MLP neurons of a small language model. Each row is named by its layer, matrix (gate and up: input weights) and neuron, and shows model dimensions 48-303. Each number is 500 + 40 x the weight over its row's rms, rounded and kept within 0 to 999. Numbers have three digits each. A neuron's up and down rows have the sign that makes its largest values positive.
Before each neuron's rows, "fires after" lists the tokens most often just before its 100 highest values on Wikipedia text that the model never trained on.

fires after: "2", " |", "-", "9", ";"
L5.gate2247:486412497435508453509481555513508522509491416464471492481419469500516465490509419554516510497546529466545480419539483453523452563527577449515465508463469497535513561467444499421501516533462532561534469467487463425513479433481509469482498521456625524594516509545501509487441491406521473541520531506523448529449468495464500525531497564483477471563433413490511493511488463533477535371556493526519439559494535552545476498370470504529537537474527481503423456537551452523564522501525495539532524562482430498492416502537522496583465482476509502495590519521439539485452504490525565512516510466465506505524464476541482513531454493545460526494527541500502503462527473578549541473532537551510523478475446413593565410487443527572483492517563481455446448485504541487570521546492482
L5.up2247:513508437547453494520489497472524479501517464511501449522480571554471514532537442493463509498484532382526527460545494478476460507491481452484470557462565517500475454498461483469504526485473552518457456526478497504519453478404517475531545482417547556586473535523489471493511472491502562480490522534472449426564468526527494511407499509505464532529500468463488478547502486516520495498485492504511489517506560552507447462458480553515502485473516458498467480476584553496519479552465479516529422495442441472560524547499445509585463538535483531462514484512427491500539478503494501544502380491483554495517478508519498498463498482537456584504564547544435521552526423494505583491533518494483512481496515422586560543541584458572453489464519511472576505542543528474493514487496447

fires after: ".", ",", "\n", " (", " is"
L5.gate1840:495480544508519531455420506492480500498457544485451468461527550484535452514526477529537517509530546507530518489523431501513435524525429497484532521590431479455462508553452509490390492486413539486530550589544533546434494471377462464460519495544476525506475459533554504454518541489504466565453548521490544590480565497527436454519507464503531484541524448494469556549518463492559421522519465499437487487446475556488430494493520428481513516422523431523464504511462505442505515514512509493495476520496470463468472528499488510545454556492546518527524494535491462555497518470485450524471503505500487508528455500462454450497495487503579497456519492496595533490458457493491507498456483523487522432532473438479377497428493451504576552510528493522514547519417443493476545477495460
L5.up1840:542524476513532576455540486529499523555486490485424488498516489472515503491487529483496486541494463500503544544542428502483474458499452497507487494500506524440530512534441509491404421563489460501523541498473563524453494473499566462496537403534525554557483493521445535526494493491482510502455436441494559505507528487556504458463610471465552530479479511467492475467486506499450463526489512466559540496465523486540507465495533450483505602501503480466489488504469529518502553499507536541522532490576597578565542515546506491468421480476483479513481519462511538473502471507481526541507562489480525512449537560451461440469575492508473483535446525431485461507455490476576528461513529532605490459488466510447447481442518491495467538487544483472489519534443517466530473550484581

fires after: " |", "5", "6", "0", "3"
L5.gate1542:478477521384459502555529459508506536513540530557481491491470511485467461553422416481586532464541463522533480465535547447571504517483524415511505502450463474493520495478432570480550513521386534541498500530515511454463532533520481451478473529493497574480532532548506521439459562492442580520446503495526535505491470440550566446489490477446526519474498490572494540587483486487516511546469447462496456514506513544488469490463486519569482473502509464524507493473629421507449474509435529468517406600431502498506501508494474505514450507455535495485514494499499542530468476479445498554509505513461545502452465560614549499437556502533547593496521393485576506483456490480483566571494479482518543569587452527563484500415535528533474494515497456523453536465485549537533545453543467
L5.up1542:423501530508503499432580479471516548507545564530488513450487560478463525528427522462473461531528475492542468500559507514487549495444455484465492475540518436422548449513496464468551509593451460487476523530517531466478556534522414496485512529566533511444522592514442462508388493504463512535460488525453513480507469530551550465428451486504521452476489478458525506500555486503519452504504474486574418493528446522535511452464448503569451491472450524510528423487478530468490530515443448519452523493509507481491480491462551427539542472566507435546602554505512410533478533522457522583521592480564515534474555538514564561486534473558543498534527556486495493456465500440537468575526540521498554535589478477498482545458478547504489591592508457491531517510502556534536553462541506

fires after: "\n", " ", " |", "4", "7", "6"
L5.gate1975:537505539494550491536492471515477485544494521542553506506477549553426526492532499513578506469591467513485545433531480563539558521558508411440436579475513505571513556506488486399495517467444487493498568568517527396513502500535476459637510479483535476477527455498506521479468496490509465463474520466529531521516487523487487508579545459462524478515512456542487518481514532438511423503495490418459464490542532513548500458599508547486451458529502543505534388522464550480555524515610536466406510577463486564493498498487518511515514442464468481556448476555555515480516496524500493479453467561500471461430474550444554424561490535459460472491460457452476557443504505532493558514466512426442547446510504552490480514585555495454470453473514475533474546491492502609478473514577456
L5.up1975:547513492524480520473527514549514532532542506513530571481510482481438567498531529520565596489459556462535456452464545566511445535464455504478479515495424534441567473513472538450520463457486519494523429488501470458506487513479482515577401457484519477456439505499432491512475563532457574539494486473508519425523574536484511457573575468476496590476565496497486512489506508513492515558562405539506551474604542458467488482543543525548528509508482458532493514497600494509485545507490440484516541499437487524483464582473500539506553515576574511548458480530472478532427496501494456532434503480449458487449459458409433544501555541437495579522505480465451522537523513535548419481518544570531593470503579507514506499505536470520557403534552556533522595455465498451514574535515502

fires after: "0", "5", "7", "4", "2", "3"
L5.gate2148:510497453475546440463405564522478478549455548473563460516429522498447491456554482528515470419515488480475521453512510586488475456525506434552493485471495489547461555521496495482491465534477566534569467525464483437411530519485497520542468560460493474490591442454553544478496511432494477449420530499508521480481515526461532535546450392520500498593488519540521505534458529490508429430520478510523526466483534499504478533481529550473487489469535483496545449505490489552451469530468545526563472503439582520515499403431545565476505525494584494582457451545459458457522520514479474476443514525524526526545512467533500524568465554503486549498539449462462525527568466553520509448490499522492499532548531530538518468476553506457540501531452495499388492455553451511459561472474540
L5.up2148:480434489489513526529512473517548479473482458503517493508461480445490437499469513461491473496511461437520576478484462501560574537472544468542456504504526474509496460451508504450468484502465537510540495514483430514532507461491555517524457462507534453448583507503460500502502546472496472529431485602582420487528483417482499455473518505471441495520425493518510511500518560581540543554510517442512571546523550518574470530429462477504498513555474502513514518470548486454545534544507522540465499545528442471545442487513481462542502481486499464520479464482461479549490505461601448481552480395480480535487489405499490527495473434446517483564494520486579443449543564476522554477488563390479490476489503538426444485486414504466530440447551470470510523482518451495453418512565469

fires after: " ", " Women", "V"
L5.gate617:501556516532540393522424511518483545464503515453518492472498475503484506423492414476480555472611505534525515468494521561449460425497463500546530512504524567516456556469509451518447535515441476496504482525555565491553589562518430537523512533474544461491518470501426493518550473511430457473400501519477518452542494507528488504522515512510488460528529488470448431542556512403495510490552469536456485502437557507571512541523509542442488389468557483484498431525497486497455584494465553460497532542443513441535548419499526534575477507415473506481434519541538512486554514553561487513472545499532515594516507512500464487511508559438585550510482469448522582523495563468536513493437518579521474430501521491504524525511418459462538486542490437405539557526407553463511503564478460
L5.up617:543517483502455483512504548532519509531563514510504543384513568487401471500488447523492455583534551449433495548479535482537510455514479503482478506500592545484520455471464482451491531516515479546560514392484464426490518549539516546500461390471508514496455504526587506492490432495478506505478504412516519527479482482552483501504540515529464518425490500400557472508531467416534467538482474441509459433515466520559431532449499523522494496562478424491511490442552522523473468585499466449513477531485565541553470515535498505510477539526414525465445473475563461438500476490554472504511524485487438522490498498471545543480512511466509519484392483482483462572487485454506476516563508490542467507537484467465475533489502551439467484454509431558540540503486413553446519527479380

fires after: "0", "1", "7", "2", "4", "3"
L5.gate1543:558424531498522505467529455457448491591491487427436486506472557511555518470489457465517530480535533523467500467504543472485458458519490480487521498465529508521441472481470534412509486510478593556511446473542484457536471481512516578532572513544505535504471483484542463491583561486470482574549533448497526570476551550485490465549505569487573420536502487548440501520475529468485488496515440555515531465472520481550524557512554461515536549476510422449461527570543462439578522437481530504568446527462477575522517533449554506518519570474512543473497472502533521537514502525482498560538510533495460524450533484521512440503512491559532510582453494529483561540424485532564529562544500465526539513522511431458560482496534512576479508463559495568484578501423459472463532503536481
L5.up1543:435501461527499478512482464512518526466546535509477534466532539544521450535536479480495525553528518516478480539476508538490516562489498468508477592479481447506484535561552602526503505490449509609488473496566584464457538498490512532478490495518514507528512560544477435509459460549463495503518495458495525551501478400548479509527495540531553513468492492501482492475548508428512496430492415581441483527583434531555461481496456561538460575524441555449472502498484514555495503464491533441455448556516500483499499497492564419497538406438497467454460468482407572522465471472459531498455515490574523499547489456529493466481470509465555552487489490492498559513425443485479554531543478501479505581533444477455479526413540514493389560540513542527481461498519533525468453458455525

fires after: " |", "---|---|---|---|", "."
L5.gate1226:422455522464459495470520465495501515488497506475521554452501480430538403443523474478569477485487481510532552417497486535511470527483433484564521490508498409502516515445451443461583516574430548561464529533503522454441527491471470489456568547494499502482505458582507540478432413466422518486506517503493564505411481500499521512420475497481499504578536452451446540534430427473454484546490454593476489565482554457471469480470542507537528536501445421461569540538504455477447461474538501515464455546462516512469529502519493552512511491453547524573508450490502524538512481480426489432547538510432556460482459480566515448475478495499449518475596489505494480542477471521493523519520494436528524568529457500485421532398574488482512478457459467531511508515416551469518543511550442
L5.up1226:449458533453518535476516467489459498569470477530483554461551535531531590471510533513542475532484543511519492547564511518518474458487571460421530522510481464559504470457575494472479536526487507526456431526483537543538498518460497476387540529529467496422508515545474535466462416477457524524586517500424542432425527480498460543474572508512473537573426565520415500487475510509384470508507566509490471471525430482518437455508545474488451450514489503464522465460536479462470475526548513478533517491500511536572529517502465530515482508503509573394538495531493482521486461486480470500568554553447533495468487480504555505478476534606492477484497550489523467492515502485518534490496524472524520405494459387544524561555493559527521529500520481535523551504473489466530508398450506

fires after: ".", ",", " votes", " |", "\n"
L5.gate225:541491454417522516451532451491470502529502520494422467534521590460473425486532462549504465411503478583541499514535421526506515455537509547490562483516530511507475454501458446527452501547519530595445544452484516508420501567491508446437475526562508496477489481524529498478467476479578433542499524478515546563465520548539480464552502520455536492478485466475570510485453567560491435527447522513477510503529495415534481454468536487494517537458490497456478557488494526484545523475504620504475508528488519488556576503466513523446436536478482508534474501523528511512516533494507424481529495523481508579442535521491478433441568478542581484523479497505530478527431476430484523571533498503571543554535503519594578523509523481503459467442588460497512474525502511517447485489553493
L5.up225:528559587531460450433502490470449551516505470493472515508483522448543484573447497570504465549451449522507535469564472563450406508483486509508465528488548448511468489516451500414398409470510449499520555418519464483482481484540515530458464580457496533567532482523470487469467501507483426497464557487471518513551518432576506486545530474489509479496446552485458491511444544501597541470429513507475433484412481543520502556490460442466476508493495434493482529454486493571514445532517493465458444488498564428493518427468460531434504544511565546455566561443538521521523515473574456486499499532544468557499484560476481518464532521510572518579444545478544501480493572420437517553466534505462554552532560431458560397557506529543582494553528462535495546520446451447505568532540446

fires after: " ", "1", ",", "9", "6"
L5.gate338:513520543490488489493511500602547444509521535518441447482463516486521407484505542533511484438476493534532426459558487548479494517501508501517464497563490483508537440544529518422503396504538538491474467558546508434528593494421521512528505470510499525546505484468517492460528457401499453563484502481464509544482491489511579498526450534507551488542455427483487491543437526501396541500504481528460473565470510535492491505454468501519494516571560421401500488463496502479462509494474470470556566554488440448462426457521552460528470492443537515523526522467558520509493547504485487501421521530500544528472533490461437561600540517517529547534473498563541536476504471589549565462475525509473455481479489569568613543472535579497496498489470493485390509489439487486523607576529487
L5.up338:568502486508533471481469480549496438529428494523493496506491505479499483534470463526498538507542485473523522445614433518503492450578480468573518463417488547481530452491476525493554480549507501533487490567558551478509603541430545462526517428447524501511469498493523494528466537494525441505517490407509550561544498499586529433440441492457484518559498504437529502614512497572561492465492517538477499558516555479475506433504469482434449479532502429463484475467494478492532485463539496489503521527482524455555448525514530473509444520452466569482493578542513471565547471535394470554492453531425469511475511451470460509490474543510585514568513493532522555501451482529540540480505472510501514511530489477480507536568475522541523499508507365514452431435449457423550527525542441

fires after: ".", ","
L5.gate193:439465504527514548485507558538517545442456470513497423461523486464490489466412515500547484503528486548542513479578502518478509476555412541580492497496492505473576500489497554464488449495467490495569520513575494514527466510516520541517466393456460497509457497467485465443549481459468492537495511476546510574485569519421495559479513532476482406465477518463492554451526452473515476490484477512362533535468536471480575485486512530544509558539500449542471481529472442518536602464460553502445501529510456534605498467477504493512547465444518474516507520485530442534550456495567522535526572458475467457524505434455425541517502497516532415595481520453511496457474492535550577518475491542502515521529524507472502459449493547519520498495480513457447496512506504508539502570549436
L5.up193:497584504496540504626559582567475531481522552446487544533473477521479497507534525513588508446593532374451455417478555490528497525397534542519585466464434519526526501522559521485499480493516521483484478493529459485469512500504468482443552503540552465500501487557507467457530519441552503539568516443446525473513488541494427575494461500534516490513458488532504546532558569502535504439506527639516453576487520506516521515503496511490482525528542514440502539523477505558567574520485466518470532472527469419515447522540471505509480504486505515534496544412523562455514502514536422562551498518535499497473487512455411497507493473511531517508500474526468486480492537450494518438497521486572481498518483526466463535427493542570486551504512543569426529447520400497552541504525474

fires after: " ", "y"
L5.gate1797:607518521483502459565480494518524480479461476592447504412460428458513457538508477499500518471490490542493510488560457505498519481560562503527482459498542459564467504435432483446444403544444439460496470526525445576502507510488414477574465508497406453524463516464467476427471486415478463507454552483467498511501542523544509488471449422474485452505460541446475586466435449491509504535445457521564504446464534417542427519518401484463565440459535428467500425532505515500556551558499458462521487531465473527459499467502472516509411511471476457535501490504489574479539506501507444525473475543447460475516452460487479440555470540493506501539456462540564463451507526469502543534479447433553412477451505467501497509507509424567475466467506504532508506501443499504491558449523432
L5.up1797:564539534501450480541570530464588505410494492481461503439572476395518554463489449552518449510477424539584510373431482575458483496491514501491466520426500525453481500536502532533484370474440496508509461486536522485501436504484480458517467444530435473396551522469465517446517513502547481500516575559610548503488514491493541530515497594570542521448593459519570499566460550465500475405447504429502498494437490469534422559477511463485470462586544485449490497441430519529380447527522486555561534475520453461450439462469554492468472470408506452459479501493481502527494498508476531490450509465420514518461545482457554579549534510533510491462541484509512579536472491477494475485522542453524488455486510505468463488539516578417484531535504554574459492539409440458463490432506417

fires after: "0", "9", " Memorial", " |", " life"
L5.gate1492:495530481452508479495432513452515469426432509461441462458476498467499484549470533522510448505513504429561476502503496522451571497546593428466557486439426420474576609421466526460481553484493506533478485451519554476509477465447476441516529430512516486458519548491471459452518549477547442446530575493524584441483535502547531471486542487494520497492507488507519544531496498490466456494423538517483446489550587427566437536481514459443506544550441490477473462552567518500527553498545545476505497499485513533542557509519505471514525575542542545467562467571579462504433512453464542504496508480487514526438497534527511473500559557505510466508494424445467420498532461506451510478489476469520469509474551546587414529481448445498506426525545487533497495563564481467530549474487486
L5.up1492:591499494438464474433580479532536434569530572485540480440509447488542487469457520506536502530491404496482493464480518483507566537483561542471533482495566532485501492554553479484521522495512528550434536525522444538572491505473473543555474402535461393443464523490478489419485457517427528612493462431557489514476520517497441446522503423478456492451464462586465506524573466457507474498549542551444467518467503505512459449458447535491387522456510544444520479502475488469545474549562515533457487588467494478566558490492515517449533529531601502450457525498523484564457486517555452538509471470505473505442423503444540494536471534520511521460520542541515484471479537543515536543528506410507492519522533546489466429554482562504474529548497482538529580487477420528513514494484540

fires after: ".", "\n", " and", ","
L5.gate96:467475536480489495481423449505546596528513532475509543506442451499510552514440455505521479507475521551566446427520541493502532579558563529485553483534521461510483515520456485478520403479492532494521481586472517519543488474548497468457525459541589434457464513568451542533458498443502527519477497458479601547465498521490544599475584503455541466580394531441503523565509519453464429555507555541492538455483450515450485530560502526511474528545508517473454497434497524542504487559484509492496464512548502458526561495501481465502516496512483458558470554560469467499525437481496435455498553545415542545529478543505541462545471446608536479493474541505555544532496456485479504497508459542501516534525563530566610563442473524507483501431553465500511535535528472539484512543546534
L5.up96:462492458443507505523510540531483526489523534470484465489484430472447550416435529494533430471514531491514476550489489462564513485435414527501518448518503511441516558516526460478508533494549480449505507462526520535468550520492515488463559489492492513483511515459559433526554464484504495419606480530477599470528480569476523523500540498463522455508502551540562538501442516476460489487502481485614529494549571469455478446530496543503504557521530575488571541453436514533570500504550442456554502532596486473514467485442487469494549521559475434461599480468507476450526509452534572489510574479477540530516460450517552552570572511563477483477554460511485501547484538448508505479504477477477594442515577499554510471528531566530587518505480616539474557460482541437467484485469443

fires after: "2", "0", "4", "\n", "3", " "
L5.gate2128:473445452513401550493447459575420525529527541533573477465492510566542548503485503517529487491518540504453511458528449557546551509488520492460473512497492501505454498548539459427529492484541555508536505469584472465579492500488504506476448508449457500542476442498473491359472519474478509525497475624550461473390519509488541424484471513508499482554540521498527491476496556496496588586520483480490552465520467510550440455537489536520569501499469484556497500557505497473577544402486454465476576527474482448516484469454590606464471546459567562452547493503545557505530515452537470521517551525519487468468440592523500517500500520459469532423543504539516534491508529487445442514495471502440536520532512471475505520501533503584494526495473486486450543547474487537541485469517408
L5.up2128:553434442498454489454537508482517605536471473492526537515459564507472538482444473514532527449521532458479507480522535546567480457461477541494532534487524466455473492483501530536497476501531546490555522443441529463506427514499530517443519478575517461509481442513592472515466526518456485554519502542453451516516547499459477481503494498410448472537498482562493537481520486534477543469520518557511470474457497492521459557474532407443544553484474547528460529443513480475515395493545451494479502443527590526522465468544458428518507524562548548520495532456475527529507488486553522497458521528495541482427467553475549502447495566488533438447516509493509461510495518515490448547505445518385504450453483530455521441519446428450449498545489523523490544443490528432450452527513474

fires after: " ", " |", ";", "–", "6"
L5.gate1898:496550547465442516542545497542492533480528503527504568562429515417483514503442443547533448541461563500461486451511517519513528433514490491483496459533439430447555539509548562489510493491456490535536514480544482455471492424493466527617476516495433549523482525550530576455575518436521480454465526521548514492381521555500493466536515517527484495479543413480523624526429500512457463486545505494456460516424471514546515535472539522485495456475506446481445513508574544480433456543455519527528423532551521487514523451498538536506471484465511435545495502510478457541499502450497461433507496544508495443492513553513527549512535496499487523486511467410549481464492493520494456515498569483454508547479527477539447449441487482476553461510497544558464447481530482474570477532512545
L5.up1898:510517451568491499512506522472573504505464488511452455493456511479551533505483558533489522446486537542406525605537498492474493494512508483531491521475529525494517453515495428517530512505393457489445511514488526492518510472510475494466518461501487482483541550558450487543524476518535501491504553530499551514500493537518461484540538452503514470481515505419554468443470543556482469531551488489494471437468506493500471431474505530532485499477506438481534499410440486455439432452582484559424529448488464504532452534482552555451491542509480452568530558478436497495455509547551505548475550518569466495484461526471432460492524570541499492525416541504524464369514472484421434490493436497496462569506496475508504412525490529557575507448521589429462515559473537513446446450502511

fires after: " ", "|---|", "|---|---|"
L5.gate1984:483496514512552453490452544510439514529476496486527538485527496483511447474524505538514509520480538558517492545491509548479522512449480476535516534460575509550499556452426543455459515541469520493587495510504455516558490543528472463498487491454533379500532497476452528516471578473462566486512409492578540555497479530465493500523461508550455433475492504532423455535522484544447529465524455534474521496474515436486505503502474440500527554542513426459516436551532480569554531532485474454580562552503472443537474516499500502519496527488505444499503499512501485471514505496552504491483565538445494498482512450416416490530496558583553477484481512487493484539565517519473487483446478496500513439518452488496488505520488466504446520573521389436514481540501479550515525467504552
L5.up1984:484514458454439441460499516507543461552573556543445543536501481409504508526609576550538524495531479446509494438465625562549528484509463499491478448468511482480518472536542527628520574490499518524516520527484486492583460511513521572465434454549476485470461501506494526488447514501524509539521488493508434505452547490429495440542456495515485514483481508487533443545570395526530525473499465436579481527512437512444472437510555493487536514525503506588508529485539503484646528498479499447539557519461416524522456538481500522524498513529440521488490418471530486524547532530552470485496507499504463553527473468487529530543547455520579536454469516522477420488518519528546420504489442515489501548500493546469544467497559523561454548533517500515468521432508561457515536581488543

fires after: ".", " |", " ", "\n", " \"", "-"
L5.gate1830:536524509427486528492446541498500489487530471483558454514483499504600467503451540502534549471526499530472460500437468427517495500528458403508573478569408550462536516542519474491483517528410497427515554461542569507448543449526441427421503584489483539519466445498553440418552451442580519483491478534489475528454462558504491447486490463504549449524508510522511557538399545522508513512460526574490522444520528470475508471465503440442572508444523480471468566539542506492552527500522512490484544532474448459580448482523474463504612434537574519616471441502477527500497519435551480487493562439526449448398556547516519510546502447482537533507533487534496406501484468580503551488505506472461469483471494502443538506413505514533526554541405487578466565411478491596531550503549512
L5.up1830:595506533503495473474470428414537492546499412474464499475448476475506520570488503497528595508490502461501523554472540498510526513520543466517533560516487491476545531627412437544518507498475471541434535528539572459519404509536500478487524527470518482473513474452476515489437515499564558422501551469511463481425468519494493520453582493589489454512474522390529542456477407488508519505458518529525448437506510469549518475480503559491506460556424507486522454553458460534473482524517579503430474445511468485432506474483519518538434469490493472502498456461472504483501469515578502471545503468475440488455536479521540541549582491534552525465560470527539538570532476496464462455519555587481573544501521561577521512523498435471477520418487511531511496536433547463423554459518571

fires after: "|", "0", " ", "1", "9", " |"
L5.gate110:449461481460535452462443455530504467501571525552549470453517455510564532534494547543504514533537544505446449522604481629508511517557496516483544525458467515506528502457466515493490463489501478533478588499474507450569504505521484498462505446472458555453508527452497567600469522496517491500497516530589534500573461560509503466434509439542553519475484498493433473544534516476532492552506563488500547550499544477470482452457498466496550468466551526467498515519533457494501497501534474439512483452412420509491481449444545511452435522516568504466507465506507555486498494548449396482519504508459605490519442498467529492479461455486450541511485441498509473501478508474507570463554470546507515481513494550513500555502461515529385468531468460503493531540476565478563514500598543
L5.up110:490449487504479425516463556558532507440499561458480523485537489521474484534497477356493522430460478454562519541483531465520502513442542518401535406525525464483475504612556472444558532543510542453396509593500516519491579487509454538566463469488494492460478545484503489449441475512468507527491538547482417488482529537501490533519586508546491491478495514436498473515541532532451470507529472517417476497554496484538506545469426494494516581563555487549485486557460478543493514439486502487416542474499481564499462487438493475476495495545482537513518476519500477531461565519491467455475504553527551484558529442463477531543508462438488525464578544481503543483474592484515480529484561567490490518459532514515532473515537444492511509512600495518530535501529507499471519480452489

fires after: " ", ",", ":", "0", "\n", "1"
L5.gate99:500534496477561529512565555518518540467518504470544403467515512562473497469510476480511510481553462535490493498499539461450474413555555488517420508509427467427475519487471527513494458534549507516460511538571514471501456485563541460509512473470586503540508543531523549464428497488488471454499442459531525570470529439507503546457496528473515506557501530425511487523487514531499503450474450395483504533481491506500508490509526569534523457489425522476506506486425467517515521430501573538472516532458508472511495487514583481470542488554457481448442477511492537455444541521560496486544473544495474511390444474471441495568471468453536465553413455561496592489517515531477484551573474543496495563518478535471483587520452515512491561545511423431463479468476545507437544433417455
L5.up99:488449507419490532502466415495507445563432458525472454512459428498485420530436535479481512492501502569546451457515493501490507521506500425506496502490512474435497447506544515473588439492492473463548519428502475451545541469508509444499467444480504450552465489558482490500512404437526480535500543525485444560504483544472496465463440587560478479534461517470486486485502468522481479501489555527539490531444515486544470387542505553538558489512520479461515471454497488445488531513625470486534478519518523508499447549541534568479523518469515479530459446502474467491488503471425484499466503464486562468446535453451474518511537534514523441536482433528510538505474509520500538452476495435462521499508526545558567474492496558518533486538512457532479459518554413580546595537464448

fires after: " |", " ", " Ti"
L5.gate1991:488460483491517447474499510441576514474508493489507529471451468499562484497555466491503524549548475562494479451524471477624427468521413514546528552494528402520546480524479487482473508502474512482449485473441481465454448525506475489494457468431500467538527438551579469494562471468462469508421494461556568505453421545508500458497423493513491494497492464493442549489481538511561544497478520510534543529516498516503495515422526472569506530493565541449465485480517421474443506482478531457561444553516477512477525469518564453522472538509489395519435438475482452512448546478451497528401461474512540510455483411587474530485477559472569494455509507512482504537567503513505516487491410510488508533506436475480499518545556484470397494464499462538456531464502483593544484463470415
L5.up1991:436536493506583558447576510524535544462575503474478488476543483464488537505546497525494524537516533429486564515493538508473460413501478505514447584474572491479532509572471478513569495449462528502478518458578461603499498561489517485497511576520474464531510496500571495449505544479520515519495517509518525457553473559579546434517458568541532527497544536484491515534474530467525470505478526453521418500535506553441484451470515470499423563485545459497540413492421477431548519525456520495510528553492500461493482458532554541562533525535482492452422486506497520476593522510383457534437526483492516497461530447482447518514550438518460431557569492498482537489521505546457533482475469502505542490451415456408483583505541500521482508511480530468441562491501523487472459415532543

fires after: " |", "ym", " self", "ch", "r"
L5.gate893:427491545421530518470455516513550586557482506597514572458516512540559463480494483482474500515496491513591482481554493490504455509454549366487467469540428464500429508540499553466478447471504460485468512472508575435487441467486505476555525559536446484481447504498566509458552447468450398578475506531509520499452486504508552520472541435493532481491493526553475462427503564512522429464484432513478454537493496484480461491462500539498510488504490505497444612461476526463542552417455520530539505593480470518494502556490528500517576493505569513517511521532474510512501530531516514521481442515471505514513425412545551528494567433489561468466536541516485533443513408469480531481417501567487485453499553468484535442506416462578512547504522530501439520531493395537470496476568464
L5.up893:475518562469510429450561463490506574452629491507564475443587446497524451411558527519482453509546472550487544506547470504474574489465487459619453436461527465499518470533415545501486572510427504459506551440468501499480488453471506515611480510567508473512542496350542486462429461508549494530487574506560493464520505536474566541481516509451471510468565565455446440493471450452451522526489468437485474557506497540533459405503498451499469510521564449518543495492542539447506449495502549437532534507468509531501494541521475489464455478438484477462415486483464489572522570566483528484515463481465629511502375429513451528514479531514500534482435448539528479540520454459536487469492481547516483505531540459500558501498506486554481476544510529495507383504573530507479492429534479

fires after: "0", "6", "4", "9", "5"
L5.gate2296:483523484483510563523512560446501508472489537477476508511520515467407529451474490535500413432467451410470524412454544510478563456532491475493564547511478554500514517499498474459460434533526490581492495534469495512550533446497506520482474456444529478487443510522465577517463442424475455552491520535504578458449491542464458493458488540420505555502477516447501482482515523496483499468458518535492466479499517474507479534541476460589443444516497508474444481515472511500511487438442491475504495538456504516465438462492509525567451483490535484519509522535476521498489491465493549453469439539490496481475522503520441445506574508516539514513435519528477517512535512540486523614528509491518493569489505543531440502518500538590419600494464502499406474454534505532503538560501417
L5.up2296:495448453429496474482492537473453472555434457438537583519522596504490449474473493580472517497537506495461456477475541436475506415535500531547524484458574512534508521470588464458536524536466528527504473498444456540494574534520444520533546494441475427505483530514466422522450465516435482443393520530418500494527462513485493454512484470523491456527530539519496496489572482459482493500506471542457556486493591490537538456536478481498548460502486529501562431554523521497578445453497612471528535627475442474477535443498527561516534522516548497548551531603540519520528513484551504476498484530477506494460583442522455566463443516446474454583452513489519494543452465450502520560430491472537479466491555476418534561527472510502517498536422501521528567500525453501474516569524491

fires after: "|", "\n", " |", "|---|", "."
L5.gate89:486545522387534510455522478456462560492532511482514437515528526484463467545420481600589520438535533494498465432473485518483477475540497445472511480546479488522476499512445467524483493551523609507502496523505477514500459509547469450542498550492484523518571434446443556521405529498405552509469539611544507536430487506588550466452476452568552517520455478458418447504466463470517508575475478503452451489567467477576458562513470524571489534491528574554490520439479463547536479432568504552520558551532491492442486451541567477478495523507451490418544521505424512392521567525535452502528425538514526518434524496431385510474532519503523451553481494529468487541489496479469464514505472455528490434509533558529520475477527572540518463524529489436482500490490459521450517493518532
L5.up89:472543495568482413454427451495554482539462513566496535487511492526520526493536455463419404508470515456560500440451478487583498448482454489525497411496547484497499486471433439522570507504539461490440498538509532529450557526501531481522506511479490517487474499495566480508518438484491505547533518490494480464526446540517524554543544531509527442485502529478471493492528556484516511467445487483575538469513482438459470507496511494549514464484462484456471520526534485490545543481521411461519484566499460546448514589513548499532552520525478472523469579559439517485471436492463476497485584466493428500527477478522519492543472497519489526500455468468479508486493552469500551462573542603514489462427508501469525560507574513525541510523431547494534493531441493558584480465435437

fires after: "9", "1", "0", " "
L5.gate821:510451505532533500491461493505482486532386499509493503517403525538478557564530458479543501440480489474430509465513440531520469451535445456560472430471515485466469511399427431454603483462500561491568575497492490443583585418478470512493518492513514459488466512465492504522547458483499548492498567532505503513419522480520509483513529470496485586522485373458540433447488460425431462502478485535554458478488546451555544470497494586422464549502440516497427473518540456535537542506521537475503599537531502481518499499514586531443434574491500471515451444540507435532491517498508481464525446515447535568557459491509449516509471534570517438461462488469510542413479485536462534489477545544416542524506541497503606478449535438518500526475512426477511568471449427521502522530513422
L5.up821:464478482526523459574475527534526516561405492512513469494551557590482524505506415449535485543564487509468465461522503542518548468492571476471464506556475450589494472473543457515535546560569462466437515453495465519510464497512480503529486443550476429510468535568522533530537539505430506559501488463504496469520431467452525470463545440438468480501456419517507525419543554436499514491501503539447478470418527539498513427523536488458505534512460462508527495492473449444521552551506452503489495532551591477475514557488487446530458493473493523537492535502489418483589417545493489555554519462534477494518466565488477429493512466538515449495451542476529466480500438551538493507478556411430505486446488487457553548480436520545485437508460445494530480453452457541531527516440538